config.yaml
n_head: 6
head_dim: 32
activation: "swiglu"
norm: "rmsnorm"
norm_eps: 1e-06
qk_norm: false
attn_scale: 0.177
tie_embeddings: false
init_std_up: 0.0637
init_std_down: 0.0
optimizer: "muon_variant"
schedule: "cos"
z_loss: 1e-05
train_tokens: 239800000
dataset: "wikipedia_en"
MLP neurons of a small language model. Each row is named by its layer, matrix (down: output weights) and neuron, and shows model dimensions 32-127. Each number is 128 + 32 x the weight over its row's rms, rounded and kept within 0 to 255. Numbers have three digits each. A neuron's up and down rows have the sign that makes its largest values positive.
Before each neuron's rows, "fires before" lists the tokens most often just after its 100 highest values on Wikipedia text that the model never trained on.

fires before: ":", "."
L6.down150:135173123134146140158243062162207060149149119162135095148115118117117164082145111145114097161164118135149143110171057092125157090140084140123169117157166126094117122102169122084162118140142199128090138149189150083150125141177106101148080122111134100156123123134158117109203105082113148100

fires before: " the", " which", " whom", " his"
L8.down66:136099190158180140172082143153117178090080117137160103093201131131167112135126130164090114209090055164156134130168131150113106155109071175107122134151079152122136119123082079148163128108090119130125134118115079147104127175138113157165066095036127126171135157074080211147090103082155159107

fires before: ":", "–", " UTC"
L9.down70:175124135152163128153193127081115135109154148081128169149187159104062146123132131115159157107120134163149087166149082127113127179124099145083124100132118173139118144108160105091119119117165094113077226104116173103167136075144146106124179156121060093138144061121118090092119084125139112067

fires before: "9", ".", "1", "3", "5", "7"
L9.down48:123124239130164171136113236098123137157148138145125175142129154150127123174134109172173207114135142117128073142088086145096125123125152068111090142141085137158103109112085109195132085150221156149096157152090164089115105123181123124157186155170114137094159043080111116146143115067164115176

fires before: " a", " an"
L8.down41:126148106072184160143151124086086131108157085096174143153048142133057139116066096104163098065102128178080120164121121099081085173159126133082164121171134140153083086145136134168195119145115111138145133148147122158104092181080078116099129115164153163169181119116160147126122116141206140120

fires before: " the", " which", " whom"
L9.down36:187121076174213099099103145182102096139111123130146173115101110118138188125094080135096142146079101145100118122146130089172079131091202131165177111161142144111181153134159147073080125127114148164098151135098203151074102156112119120136139157104135142102157211106126127112137131136126131097

fires before: " |", ";", "."
L6.down166:043078136068129135105103178088112147141105129102155129128155112141096090129151138083085163085160140161152063103118146162101096122140113118145230098117099157145075105126120198134124107159143158107095128119059135115150098140121127090147128161136114130101156110113120182112122113131105073152

fires before: ",", ".", " of", " after", " later"
L4.down230:170110176082100116125217097189142138179123083116152094099114132120159171057103144124102107104153052179136149128116113123122156127134101160107163119112150091124173152182139134105148116154054163108127155128087080106131101154134162066097175139154140081122148130185148193137101066124116140097

fires before: "=", " Albums", " \"", ";"
L4.down168:128119167130127165135037143106096089153151127130149081104136154082131098114140087166079133110135129107157144110174093176122130122093143097200172061129073127127168137088129147104085072124171144152110124113151142118161169152108126098137104137138134106135155094120176201110110105152105135137

fires before: "″", ".", "{", "e", "}"
L9.down245:122123145086079157152116141092138121174132114153185178123102082147081140116132147167152107085113210173143117119088128060089133195092137104060144096145129064120117100114137132081121117142132088086108146107150130050145082156096125138180114105173119168184168131152139190102151112134090145112

fires before: " |", ";", "0", "*", "4"
L4.down101:199131028155125119163141193129070118117096178149148016107183117090112090124140117159151144078150164161158113103102159105177141136135077080140100099125084092143123140129150134137129113119129110124111095162114195159125140129145208172102124138115167105155168099086123126092138114150131140120